Weights of a small transformer language model.
Size: width 512, MLP 1344 GeGLU, 67.7M parameters.
Architecture: RMSNorm before each block, learned and rotary positions, no biases in attention or MLP, untied embeddings, normalized queries and keys.
Training: a variant of Adam for these matrices, 466M tokens, 7105 steps.
MLP neurons of a small language model. Each row is named by its layer, matrix (gate and up: input weights; down: output weights) and neuron, and shows model dimensions 176-367. Each number is 128 + 24 x the weight over its row's rms, rounded and kept within 0 to 255. Numbers have three digits each. A neuron's up and down rows have the sign that makes its largest values positive.
After each neuron's rows, "fires after" lists the tokens most often just before its 100 highest values on Wikipedia text that the model never trained on; "fires before" lists the tokens most often just after its 100 highest values on Wikipedia text that the model never trained on.

L9.gate116:139133098100112123132175154136129130128131089118142159125130137087116136106167147106117141145093110085102139126142135100112104122150143109135094116102143123140115167069117150145090161109119130138126117099115086136128108084159120121127160131113164118106137106113135144075141114137124125139090164089095146106116132129114166120111139109105118115141151129149129135189134132149122124119114140152146159086156117144108115148088107076116153110110134106159077110119109120085138161123081091126129100141102157157078160140075161159158172187163135107097117122158155177143132188111102103126
L9.up116:142138089136139142155088101139164181170079108116116115135126139094139118112123122120131150162135126118162128146148127123109118155103140118123118109125141114146105108152131153117156131136115091147143100139106136131154109117189108147113140140110133142174141139104082164119160155142148190124141124130107134100128167129127132134107135143122142130136105167106151092137131136119149094123146134178117202150123135162150139144151161098151103126113120094113148152130113113155148110128125115121102089116125127110085114187167145122156095133115124105182089097120108134126159075109129171123
L9.down116:067144147114142145134135157115142157097179128157108051125152111127076125125121126143135148083166135106116115106168097147151145094127122115135113162120122129143095095133172102133153092126135109150127110134091120107123116083176154129104152137123107131135114176115107138148138138079157096132127112084082082148169123171102151123148130133134176131118117111099129134132161119137133136101119116104143113176084086172152176104116155156162147170170103103140151153113142101164101115115146130135099144144125118086131100105179156149142109109152140126167150111126144126080171112059113117141
fires after: " |", ";"
fires before: "–", ".", " |", " the"

L12.gate275:130166077175143138120161131137185144145145083127123097131148107122159143095136163125179126122114073097130140177129134120091131118099131158073127139114132135167126132127103102127122093128110184113126145138137151108121121171138137087092114120128100164153139154157132087142104162144136166123148113133131139085127097122154118101066105069175097108090120086141137139178131103151138157152172161115147169150080137154117084149133134130115138139109126104132105099086132097116132124094177144161082100147108134099095160119156111172148127107135052135129134123126111113122117121135089116116
L12.up275:157136130105121123149149117154108152101157114151122129097136145129160109106181128170125106135091091118115101125119119090138098094145119150153141111149150099160095158130066138156110100118101111140146141098128123092140112118136140088123148141113112108138117096111128128164107141167097123114116088167101074131126135157154141120104114097155100132120122088140130150120127108104128099151146110110114133141155083154059116127138112119134112129170100109103163093120150128153118135121146102128141121129121126109096146140136115077161169060085122115139095130091117160108132153103098137143
L12.down275:150156140162135099084089152117150170150072076108110128125078136129096144102157151103144107110141098128125184134090146110136104121158112117156086123119150130094130136102128172113155153131148112135105147099103135079131112108084155114131170132120105136094127135124103131116112094171131145165105137123162158156132179122148170105101130135124160119141141114123144081094151082121097099143092152131133133098136141161130143157081091056142135118109092150108124129133096138090127154150086145111117136124124147116122144151128131125143113138137123149147135131168179160094103111100117095119
fires after: " |", ".", " t"
fires before: "–"

L5.gate615:150142107148136098181110135105156144171120135121127101112104153150134107151082147095151142130126092138149141147170088110120134147142111125137086151120118147140146130067108154189126083156078158118123112128150158140171158123088126122133098164121148149157112106143158099081114130102117153123127110144120117147161133135145090104106112099162146149133145159086135141172114168154091164143131096139164152144140135130116130138130142158121100097170124102151121115151116142151135108120104139132097140103133129135137082080158113173099117115123103138093119134103095145118135106095146150124
L5.up615:154111143152159111100146106149120137139070147138110110158143126078159167110113103154148131138122139150106150162114124120080120114133138132129143100153134115151140141140135115115137120110140140137127105159178096106137117123136173103130120156085155128140141082085109114125129129147140151124120114170132070100102101142167116125111105153166083107087146153180107131128135083107151072124131167163113108156145126134104105129122107152097133189092097107112124131107134108124140124155130103081116095133101109117120167088117107140145141153118153061145118118120116134107130128133146098136
L5.down615:127089170093152173093098137117133153112107123116142097125129133115137137130146110137166102144111140185105116159173140108113099133133155149123103148159141145127109139124123114170097149118138135149124129144150144144117196116142139109099129171123120153133119101111079117114139139146174118151095150114161099115084163182118122151089133128145138086101130143118109123084120125099104113126144151117113136151139144162144095131187127123169111119132088120100146106143138076107167109104127124105071124126185117117104133117125093137133161161092132104138168123105144145096136135138122120198
fires after: " |"
fires before: " |", ".", "–", ";"

L12.gate601:145119100112096109184164131148139124094141127106142151083073151161125097172143141125112131107093085119086141142131144122095096129118138146131134147145126127131145148116109095101176147124107168136142096198143147132170126125142193147125172166106119176105131121105161151095101108175108127124130167111113110118114113170123111113101130197137128146151117142074131147123110174127098166144146095150128161126080136102105088138089130089196175138116125120166115125157099112097081135120150112132101089150154179116133140122152163154106121132133150110157132127132133173119148106129125126171
L12.up601:151112109135128112129132105126133112130130140132144137147119111122126130129097117148145153126115110106164096112120138126125171169157172169165144118145107153128144134144142144115162089150143143119129082149133152130135111195097112123141117142155153052139103118107114156141137148140089133127175169166130144110157128126097121108112114144094140134103112155116127162125149104060183103176098085120161130176133133185106149166160134096106112121120133104102137138078111146168171151149094157138123079149134141129127114100126097165109122128105129150123137131094094137151153141174123153139
L12.down601:152176118112166144175112088138114110085118106135105118106132121114117106126136119144089111151104126136089096118111117150118116190116140140127145157120163093126140145164121090126142152143151116104115135163118133100137136107148124142121163108152128124104157107075104102122165154132127102107131155132131121114114086070162150133106121090119136113121137156128111135145139157131126135077145153134109091161083083132052075129123131136160152171119106132132139138144123093149138135164158067182106128164098120105168103132111137129125108089133093142161104144165137158158140099116150106130
fires after: " |", "|"
fires before: " |"

L12.gate1165:139130118120136110128147061135148119125152101103101144135121128150143092115147093122134132154119132136112151105146156145142083124172145150114127123106121124121128116141098135125162111171142151135150100143096100118102101115133149154094093142094112129052092119138088168090137102158137174158111138045083098132120156159094130103127085156118144134113168147124130136121106090122162101113105167160160147127124188150110109140140096115115170129126099124126145122109159132121180127116150175108175132177150115126137110153069150124105127113107162109124110114111120132175118118141125143135
L12.up1165:143178091131114129118157129145146132120123114088090100116125106124094150133127131105127112124125144144136126108128118146087134128096103136155142126162152106105136112050136073092127154118123146160138088116127091130168117167122095119140146123113136090125108110110127105145138160174122143082175108105112109099142109104129125114100145180133136139123130116090139195156161128143089167129127099141140144154160108143120133192150088122130095153128155078126143160126147120140125102102142127101139137119082150182170116139130155166106134151119114110132136146134087137104118132110109119110
L12.down1165:146137159131115119124113115113121114130151108143111111092130173093090151123146149120168124141159160154168109091146111155108143173094128131113159160137154085090148119129123151160107133135140114106101151126103138134112137172136106152160128155124119082092148119114147108094109168139122089134164139118138143147122130152183119098115131142104127152103122134131072137143105092109127126137151116142184156125100145111106088108116134131154139146144108092140100147144148122155156177135138103074142155178117124124139143125130127130105153118098080111096123121095114132072119099102104139113
fires after: " |"
fires before: " |"

L12.gate913:116144149096123135126140144113134116139104125107165146142120094144098116127118105167128117130161126108138141115080157114103094126121084150145141100107122133129149162169158113136171115131144118102131128125139113135120108136083095131125116091152137133154155111068129146156117121084106135113119178107109113083116112100135145091176128149161087092113105116142140116116150099117132136108097150170118125163094113131077149113107128113132134124100138143145125128143162112142131109114148123115139142116113153107153103116131110117139150109085175109152061149141105137144093168123139111123
L12.up913:148117123116167147172090169110078080143150112117100125104107172126122197091140123136160143134110129109120147142123147149097113124169124084152126099086128143102127134110086109113121066093105096142109153101076148139116136130108166112171059118137141137137164134131078114131131111123133120137127125151111139123128143125111121073172141143096122117175112138117102153118163121118170136129122179111140126129128155124108089103136145146147129116185122154130116173097127112127092135095162145122092116128106136102143150100155094118119074107143136120104168123128135101128142099097131122144
L12.down913:092090101110117098145143118148123195151145110119118124122122153128116134126120130124121149087158120118109165088151118139129123110151152128123179141130121105161128150132138115157145115119113114108143133184142113127149105070177144127127107134143135153131134125139105119134175131129105128156152114149135144118138135129159144105090162133158109138141108158142123130147098148134129159104138121146127117108113166116169148105158090110154087132125144140115158149127094100139163127128131164132113156089160188132158116110124120086159128179136099094147145157120175113120146122099130137110
fires after: "–", " February", " years"
fires before: ")", ":", "),", ".", " |"

L12.gate1241:136124121131189134137125119139111153161171108197141141137097136108093127189154157144139168073129108087137105141147124128099100132134151109144143110132095102133126166106125125159116138123133114106175153104152131104132089157127122125122120168168132124130114113132128143113100112129092149131144200139117102102149150167174111117127126130129125106168175135104130108118133151131140138140177128126098145138148123150113146135080125129142126110129115124142144079151168115112107106128095123152136110137108167125131136183137128148116114177158120137117103116147175153153048166116125142160
L12.up1241:141068102140182193164134146163117085191127086070124115063126130127141148150124121156129136087177114132129154139146129127134120118141087102118145108120128089161116170118142152134112140114144116156129149193161177132124147120127126139138113095113118074131203145104107109121145153145122138119114165089140149153120116132075179106126091154107099083118091160152145118146112146169137134104097130125132119133139166140082113130107117146157135130181127115096108137126129108130116176125114120080133123159094127139123109152137110155140109090162152116125131128155152098087118125150140089126
L12.down1241:125152099131170152120134087139116162093129124121100114121146152105149137146134134142109131146168130111131128127134133136149124109150129143123128162154136116131157139138135134133162157119121082142114094146134149124122107115107119083153104130132117136090160138127126159123124130134111142136128201110129096127137124181137102106135138114161164088126153154097124136141058123117136150122188130132127140138135124138127138152122119122111139102088108169134114100091167160104077135135086116135109109120199163137123129162144104163144092143132109124102086150086106128139116137143112116137
fires after: " |", " 4", " 2", " 5"
fires before: ".", ":", "19"

L12.gate839:083117144130132165152150161148152116119119142127161115130109123116115070129138122176117130119146127110105141135145111125093109142099146109166078130125130100154151163135098149158161137117088098124141126127178102152184113107080103084124098165144087132125130103069125138162138138153149115124130183146136129098147107112136156135088104111151134139094147124107155120155126090138154104127133156095104134191101149112149156149115097089103147079150119139108123143142161113102149104164131115107146112108152174150181134140152129087089126133141126117131088110129151147131103177145108134111
L12.up839:140098112132167143126108114102114169127127127131132149144094129131163145074121170099116142101149091106091115139148141075158136161132129118095133092158157120112141138112121086129135151099149150127140096141102137109117145179190175097175108136107135156132126128157087136160102131151140098103122123135137105152085110152102144122151094162146133079177099170140160112158171130135122120127130139137111144109131122150107083159111143122127142122140126136092136089136083140114106095132139122142133126118109164110085136109147104145159156131117104118139128096103103115086151141129086122126
L12.down839:122104116135112126115134144099159167118106133090171120120122124101144164108073184124116142131161171141111153157142110134169122105161116181132144121132143134097157098108135106101132136139099138154142211130127119125109123114180116109142131146115150134125131117155110113133132140150177169128088116092150159122096154171096139131138157120113116133144105104134100135137053158132134125091142120148120099140143121135149144158128135148143137116121104142115152129147116122137138114114130122116106129088136111090075163124148090161130103086113140153143093119132149145095112158091152123119
fires after: " |"
fires before: ".", "%", "–", " |"

L5.gate1304:138116073106094113089157125121075104104140150147091139129139120159099109128149072112115129119156158179085115180132126139112162116120093158108070104106148101119135117127106137149175157106104126124132109085142131187138141158093113145141107172081193128096135135117141131156106134084100156144161179110119117112105124078123151151155149114163136111114178140161153119160116092137138131093142102121129108132103146109081176133126081150126061125116153122133133116084137137127127132126123135145121143118120174153105119133167135152132151117104140113083120142097078167137117110120141128122
L5.up1304:091146142138113119115156107109126116140142128114142133121126087131129133115159086150128081122118157076152148154150117155133129092137112081147104130121156143106099129136138108104149147105120094095141095136151146165102142082136176153110160106152146083172116133124110141122160124144115181132133170117131139116152123114154195137131128132161114116123100127175164154061125131133130130155136128095107138109107139101145142153157152136109124161076140102131099097139164147126131143113118134142110150096144123129143145089113141142114143115106139112126123135152117127177104108131096094145
L5.down1304:118127145167125133125127094110114154164143139122142079143156149104135094090130144147162153130126163137150142134118113130112094131112115122144125147133134087109123164110170142118108115100106118135127110171084093154130112107081093127131124142165156122132178145119129161147121123093142137121126154122141050147144160157160162123153122137175113082134101087110136181108156118159130096129129125139116095158115127128115149136143113126147143112100106120134120075122161113137131103138119131179122106110134096120131117135133182123101159114126140104121138147102124146121129064108112162078
fires after: " In", "In"
fires before: ",", " the"

L12.gate1168:107087136131116117070122135142124082175162150089103135127120167152150147101156130155104152116142108110172171087104130136134127138155106145100169145146138130191129152111108102125138092094091124093106159103116190141156099140173111170118106139144159131103119156128133153115114116142114159157137167115120095121129130139126143136120116112123086085126137134110120162158116131122108088107149187132113127137117114132131093116124132179126157143124168077153130125149155143084078168109114103128110143139137161124155143126129162109131173112174135179121108104132135134116114148170124157160
L12.up1168:114132155143120151114155145139156143168148150088171158168122143141106150131142102113131119161132145104117129127113120107099128120094113140151118127139168129134130131125134136081142166129108135156107160131093125127116168134126099147144144138118137102134159167107127074136083129132101122113160115110118161162123110116102130131134102120154081089111102167134155131139129144150107133167134172104112172118110132094105141154157164121129145160109126122084132117070084106151134131131121096089097134121116065130098146108104132108132145140132157141147119119142148139119095104094125096142
L12.down1168:123167102175160056135143125107119130135146120132131100164135173069148080100117134109153107095134123127116093089086171137121110085093114131130177107114135165161145119174140116134136125138072136101104160093108134108135093108106151116103101105155144144135108119139181156104119123153132151112128119120154122173102161152107145117135153141136157119154094104162101080054107155139122090156115139146126132131097135143119108095119168122156109075105126134132120086124133150154091096096115144094153156151127191112118113138130121092131148095098139144129132102131148158139147108140109082113
fires after: ":", " |", " at"
fires before: " |", ".", ":", "00", "–"